Weights of a small GPT-style language model, trained from scratch on English Wikipedia.
Architecture: RMSNorm before each block, rotary positions, no biases in attention or MLP, untied embeddings.
Training: 241M tokens, 7364 steps.
MLP neurons of a small language model. Each row is named by its layer, matrix (gate and up: input weights; down: output weights) and neuron, and shows model dimensions 0-191. Each number is 128 + 24 x the weight over its row's rms, rounded and kept within 0 to 255. Numbers have three digits each. A neuron's up and down rows have the sign that makes its largest values positive.
Before each neuron's rows, "fires before" lists the tokens most often just after its 100 highest values on Wikipedia text that the model never trained on; "fires after" lists the tokens most often just before its 100 highest values on Wikipedia text that the model never trained on. A number after a token or word is its count.

fires before: "-" 37, "|" 11, " a" 7
fires after: "|" 14, ")" 14, "\n" 12, " at" 11
L9.gate270:131127075129103165119170116135140133154122125091077125152124106165152156161103099129120149113125147148153123120132165152125117097163113123130125133167132078137172086094141110147135212118166115125174090126147154105125115141124118120122113106136118153114092152100073153118111129117149141118152138159157137163119130119068090124132110098084084160122145136161122117115141131123126111114115113115101190131147125107122104105102155099127154115134070154164170123112103146071145146104162133107115140123138129092122131127138155111142151101131079137118135125135160127131104141151111118134
L9.up270:148090131119116155109134097132080126158164108181155157125109124150100095091121151117124200120142119109103105098106121102066151125194169128150127151098126130152120123072143080080139130137116104127144099144103137140092109108131100152128123128095094142156103118106136132146156095095132137147122112150129131136136140133087151111109098139088115120102117131141151163102133109120107131128091136145138095117110130130143123083095134139117135074087167148189127126164094145109107132130152141113125101092126168129170119128100104132147124101123103081126105157149142152127125123125125104143
L9.down270:174157127149147109137125150098152148138163138127137083118106139125119127111127101124130135103194096174133132126141115126094120134134109102146119113106101151116129114180114107129192170154105135123141130113118164162169130128121135116116099109187087152159165145129146085093106132137141124138137093145118099075090168114184118130119108133154102101138134101156137130141166152134084159116114088107164101124107150141160111138122099117128150142109111120126164139133123089135137175121119138149130137104144124125088150086166138146095151162171124103173108140112135128119111155081116131102

fires before: "|" 61, " =" 6, " in" 5
fires after: "|" 48, " |" 14, "year" 4, " his" 4, "=" 4
L8.gate124:136137130130175139130128131171123089156147111160121145150161178139106122092121156174131133149130150160147168140113122148115142094059137136110171109117120084136105125126062153107101105131122125124054120136126157127133111148100109174148154109140100104158113160133138113172137133137129113129158132134093140159134163126128132094106095104117135100186093145156119138120120138113115131148147165129094139107133106109113120159107139095154144131112178105137113135115101133144111107147132095114147150109152171125153101097089089140168136149149106104089127104123157132140158083130147160113
L8.up124:131127143166168145132139149129118126079090107147105126105133141140135138125163132092119149122132153163102143175096108140133113191138138165128109118104126136114127097091132112140086107159129146127130060157147123147111121144122152123129141127169152125090123113155114139115139142153099129132102108123136109131098131169101099126159118082121134123113113125119145134120111110100110136151125105112176156101121140160172123129164153159144195125135116127121078085140163144117119168111103159114127122126091163104124116165094095141167123115106075192120152119110179111120101094105146148088
L8.down124:114130125130176129146147113115081137139124105146152094131180136089143105132086139101141116131176149142141111132132092073137106136141111153124088151139100105115134114133086121096098090172119120097109151130107109169126116136134136149163091150130140132129130120103130093110108150138103114113156108118084160148102150117115078158141126141134159146114166139109124122139133115161119148123108112193132143083147156106123144093116130146167101125118148086071153129140117121116147144155120131162113139132116145134217134141102119109142119103131156129145112130161120079137171066122102146104

fires before: "=" 73, "|" 4, "Medal" 4
fires after: " |" 49, "|" 8, ";" 7, ")" 5
L2.gate232:127125136122145131122155135128121155124113100094098128142150171102111106152114128118167148109109148100122110122101161166098099159092137149105137123136117099108141101146164144153132159115172112140137110123137132116168127118125132173164112114153111161134097135143129113098141076110097147105100102122157154118107141120132094167082175122146161135146092151123087111126101152160117148162101092122118114124123164151138151120115182117145110086153132115125128124137139161099159111120178142112158163129172084173105142136097154100145138140166120127133093138108062099079149113137081130147
L2.up232:174148127130130143166138143100129135107093121093118098160125111105133126124139134116120119109126131144121112150109155141119175133121098141134128123097129135124127156165153134127065161109178115195095145161118105137137153185142094124102124119116133147136140146123132120105138092129102108157103152152147061154115119154112125106112130103109140142113097092145127134156105141139141135164144106108148103168096109145164161132074067158140076174124130162114090124170136132139085110135131140150141139106114125146146112147141112154081120138165107094141145104128101079096143167088117138143
L2.down232:192151118133142111125143160084127118137138150051123128195130114114102108140123144127126172115129130116142100106098168103093152143093111176101137113119135123122160113170164175146115119128178108154110156112111108150127135094103133132141074128151116138124084149122106117145124066125090111123106137128138166109073151121123124131107133109147179176138113152122140132101108147104119134141086108144127122178140146137133172097136125097134112149144139119135122111112136139111113087126135127143113131141110125166101116116144085129109125120179143102118103160124158116129115075133111172115

fires before: "|" 98
fires after: " |" 94, "|" 4
L8.gate369:136070117155148090132132125107184166159126122127121145176127111111146095127110069126147145118166132084143111099136138140101143152142153117126095134130148123125140160131155178137142132088153150098104142153133066102108106136119099141132132129187170096150116138119135132132122118136137110134115162110140145146152121128108175094103122155149103114138155130126081125139152098156131104130154084111127132131090152144165062172151059137155115143101123132112144117127128117091114117118136133153118113141112157139111149099096108144088151080108108150143117138120132142111169136138086159157
L8.up369:118118129119133134130134115128121082137110157113176151143121083139093174152133152107142094092133143132120138105148121136133138175107123130119121140160103158173111141108129190145117146126131134190142130127138134131105094106131107103125104130164158108134163103155135105139142116075091096119095149125124147176152150164159131132136114105157164117150156101132092121096090109145117124131152084175135149137129180097130115139137119138120090124127109124132110140147147130162132106137183138114173124095078156116142167142150125119142135147117098185099106106078173138152128123109160157094
L8.down369:124117155147115102110109137107136080124093066088085139155127095127144112083134135182126101146129108128140116108155142111162121117093128121132126131083133128143121101177093145098150133117122136084105124110169087120131124131166119131105178123116150129170123134175154153182108116176143131106117117137102098144153147142121124099099118149157079110151129146155110125137198105158163171112138136152109147106094085087096094129133132124113161101160132092078128141153112129125119120129136121156131125161164128132129170139131137091119143098137157101124104119106128123122123093102147124115

fires before: "3" 15, "2" 13, "0" 13, "9" 12, "6" 10
fires after: "," 86, " ." 11
L7.gate155:126129142136126124142151152093122107117118145120131153128101126114190140119123107135145159129131115099121187142164156110121134108142142100187084098126129143136164134179112136136140142149110120129120079114159138127124167131100094102108128141128127120141162142131139149137152114108176123137120130070117161106125103108161097175132093116148162154138133157120105105134151139145119104152182150126118161138144116106141143107124130129148107173157147166104125120115165065102123130104100121153117105110128088078101088142144076112133143090157155143089132168130106124159141095170125185116
L7.up155:122068116130126113181144143155117129132111155172103125131121101130147151138104153137156126101129092170097128141160132141162106114171040098123144085117187133096144114114083102145171121107139133148114124126130128093136093111095156133137137140160120168134146135115136150139117133125119193065096130125140116144094106121144122135139138145156133097158153130109133094137103143094122140134128126145153134142154170108097072114114110096135120133101128141112188129138144112094106142146153120138081130107121106120136156137091083150118135164124146128131138145123175123161110113147127109097
L7.down155:131117107110122115104108141134121124114112152106116157107137118143129145145125109158132151095095111107093115112129101129122122148159111128154124094153145104131135133115077139081085101088134117110168087095187122167108141161130150131084111132144134103135135132130124160137108150145120119090121127162126137074157147089145136135144151097102131129137157131134124076142130127139091144146135157097147147130128107106103137082138139129142085140138112116181125115141211133102115154133132114124113116084121130145117179129074096107156138157108158127116155155062123106172131116175102175111

fires before: "|" 58, "t" 4
fires after: " |" 28, "-" 19, "|" 12
L9.gate131:082099093133167172122112126134124145103173109133156132170147131152147132130143149125166128095126116102120136145104112148133117134107119138103104129140146162162140129126096121105105108121114097139136130129128070122111124120080180118077123109127147115142153108139060121122154127146139122106138172155132158158146138124107121121103105122115141132183107125131098117142133104098115110120156109125114136096146129120123138144141114161125083156061128166170125064158140126077130111069157141063111094115140115127105149112119147146110130122163146164140148096144174094145151140141133090128
L9.up131:130105122158125126166111138105150146134140133120134134151165148169149112147113121169161111102142150144139124165115165099147142108097133129134138107118123126090061119129093111152152140142096131106148130182140097189083126141145165114080111109115142104141137123117121166153159183067165170098161148092154157140149127152133155155093154102136122118139084117101148139141151099118123129150125157136121087103141141133141104118104094152140133157104140148124086117127111143129072143117142105140147118091148120109164141118120107146159115138157123086155163138118130161185158127133153130113
L9.down131:132120137116182135081179105092092130124132147118148138148152123101130155077156147139126110132133130094084138124092123095150069126135151140091150108149143132119096152158078143151101086120121138157153136127114149121101135157115175149139105156173148113154124107140125115129102157135087117110119091136114114168187137108108117095153129132088156146146147131157076145106151136112134141145142080143156132144140114111094106140108120113143118125142114128108147096120097121128101096136103185104088076160105156097139122164111156132137136092147127127154075131108143133144152134147112128104

fires before: "3" 15, "4" 14, "0" 12, "2" 11, "5" 11, "9" 10
fires after: "," 72
L7.gate304:123086121126174137089098148146146101143138148188084145099137161148087165122128105108154144123136131096100136131115154140107152135092065159155126098148146108160110078158087095106119172133130130111123116146170123111125126119115129096126149135138180128110112148138122123092113102128094105110089126109134114168104106137132136100090089104147177129130137129150111129105119142130095111140182148123111160128118129112094151136123134135154140181087152160101050136138143100127100138117122102136144146110121110156121095087150157130131124116144145090087154102096146127136124115146142146115
L7.up304:122133143144104135139175130175109172104141145111111119115161139145118115135127123117174144165130106155139150101142120095129141114124084113112075118151155121132121128155088098110128136130129128141116144120169088080081188139120123126118123118133134150125099139131103126130139114106126132114121147191178099139119068119140088121130124160091136155117155184128148131137129117108172143135160146123186083093132111114134132138163117094152134163140095125094130116164102162117088131084095093138137117114147114127151106171075088123075135153124168118100117148126111113121127120142134136108
L7.down304:098113096126135114102089152140106143117137146177135125129141131146130128160104144093148140110130120123058118056148125112111143133111091109115135122156172150174104131116106127100115191141118162145108121142175148091103172095142143136118129140115110118154123164078124146140162155104079132135110117153149154179099121150138117120142161079104151138098110178150131107159126137125140127141134137126146118107105152134163172138111110153124117155128149138080153163157146131122138095087102135134068129156097135133134132122092088111097154103120106128171131135128136159142098119115117129144

fires before: "|" 78
fires after: " |" 74, "|" 4
L8.gate40:091127172085128141162128100127107109166109121117137107120116140104165091100111111102098146094141124136106134122080134161141094133139132128132087113126134141119081119077109120132128108136111095166074104108131142138065117134132125124121148130132170099165093100174143128119157160145122130124078091095114137138069119108143101109138122094097107158167122115154167110143085142120124128112179132116136159171138137149142151148141154149119092135110088131094100105115143127137123136119157096124116088182189118154142130138142108127143136093165111150109128147120090106136135132143151120142
L8.up40:139131139145134131115166142107153116128119172100122119135121136190096159126119122155183098139134142109089147159132107129101115158135121120104124135129184119148167149137129145141170084114111119137098131169104125136129129106139141113141097120107110093117114148120081106113099131117129174107118118125107096165146140154128175103150127166133089108092111162151117055157170132124167131137145116098151115164149133119146133135110151118139093121145122118179084081084159120111131122111135103155145091121106132132140136127131149132070139137141105104095098174112111107117102171105154117177
L8.down40:110133171133130112114131090156153129118128127123096167138092146093125133161088140129089145118106122166147169111134150108078083133137122128117123123107077114104114135137128190125117147129150114075164118122148116129120136150135124121118104115136159149128127125128124178104121116173133132125118141145152117118171128125139135130156081120127121154136117146107153181107105121165091081171097117173144142120105150161132099107111117154161116110089097159166143136151104182144128088134153129160141108142141105152167140118168122110128119153147133096149153096106109127158112041109122136110

fires before: "|" 41, "=" 29
fires after: " |" 61, "=" 10, "." 5, " cost" 4
L9.gate262:185126134105135154140149169104136132132121150151127152114138138113129092109103103112124155148191163071117152143144100112154156142129111122157159115101132100145101128096139149113136091148095159100098118153131144165165129127166116121146127103166108129161104118114095098115138146137114109112139122137133161171050114148137157187125136101146190113126111147128124123163150125113159136144114111130117132133137109061126133111122110114153177117104137161151110114115158115148103079155139114162129103124147126150173156107115128114116134109127130114122110161109151112146074119170086110127
L9.up262:117162151123146117136111119158119122095068103119095136136160163113154153169126108111156118132139112160136123114119096115112099104122132093126128123139126147125140109117115129090116138167101112142145129119136080176123104112111122145109106117126165135130103089129124070104121086139103105107146079119140119137113154145158121142119129125119118116122139126128095120127143172116163116116124102159151203120141092119092125140152135132141159161084123129126170154157158139066101104076168117106153116146110126106126127131125148141124106120138109163091172164090108120144168053171156125151
L9.down262:127123072144149135133130164128111133162138118117100115133179161102127150084142143157148142120135099106098122102169123132105069151119120140151137113148108135138111091108114116100126093144158108079162073148140153116108119101099088139130181157155154122088127113054131114134136110140136151134161109151116152123152120115135102144101157114129109152147089120116120133165131144148139152144090076116095132109165147104093175101118141101125109172108113139116144152112097097118148119150103123124120080137129159124162139172103119140148146121094124148132083122168109139115114166117098141102

fires before: "|" 70
fires after: " |" 57, "|" 15, "," 7, " par" 4
L9.gate122:109109142121145168125119104101100128169135125147124095064136137124134119132142111129127133110124147151099116115124090086124108163151124140097155152155116133121135111196121102137118134124084126113104103134150105089164150124089105133071123114146150155130120115124082130137177127133146122094129136106178127132083134134109125117126081107163115155185089085130116150123163185119105103123141088139142156120151143104114130148093142122122132120127135152133140087117184077108122152108146139116064147125128132110120146137131094097165094156094142068127101149147108159121122115123139132133
L9.up122:131084087111171144131133119163106146121163140172123103122130116092086114142115108159152143111151099111122142133121103106135094112135113099141092126158137083108120131131096110142126142128142121129138099161108126113131106139169169114128124103161138089153132123112088099131138138083127126084142107112135145138116134102150150162156129105114133134125118106107155117162135184138103157135077123071147111112084099148127164169128102084149092144113107137150134079167128110144088154080173153116140140117119107112120131120128139137109126094132068136128149117062104098140134104179108134110
L9.down122:151114121194084143092116128099103154130124130103151087122114100141135123143100129096134115168139134103117102163101133054115111121165169140093154108099161141105174152129126161109118175164121114122085099181144130095151104152155123131109144120132134143089108142116124133108080134147106125080124148141127142133110176115106155117137116132127143123104119113114118136102139136146136171140143083127122108135141101136153146139140110132124133104104143172148146097084160128087131148144142105159099161160154120112148166116134106157157140131114136128144155103113117138175124065183128111113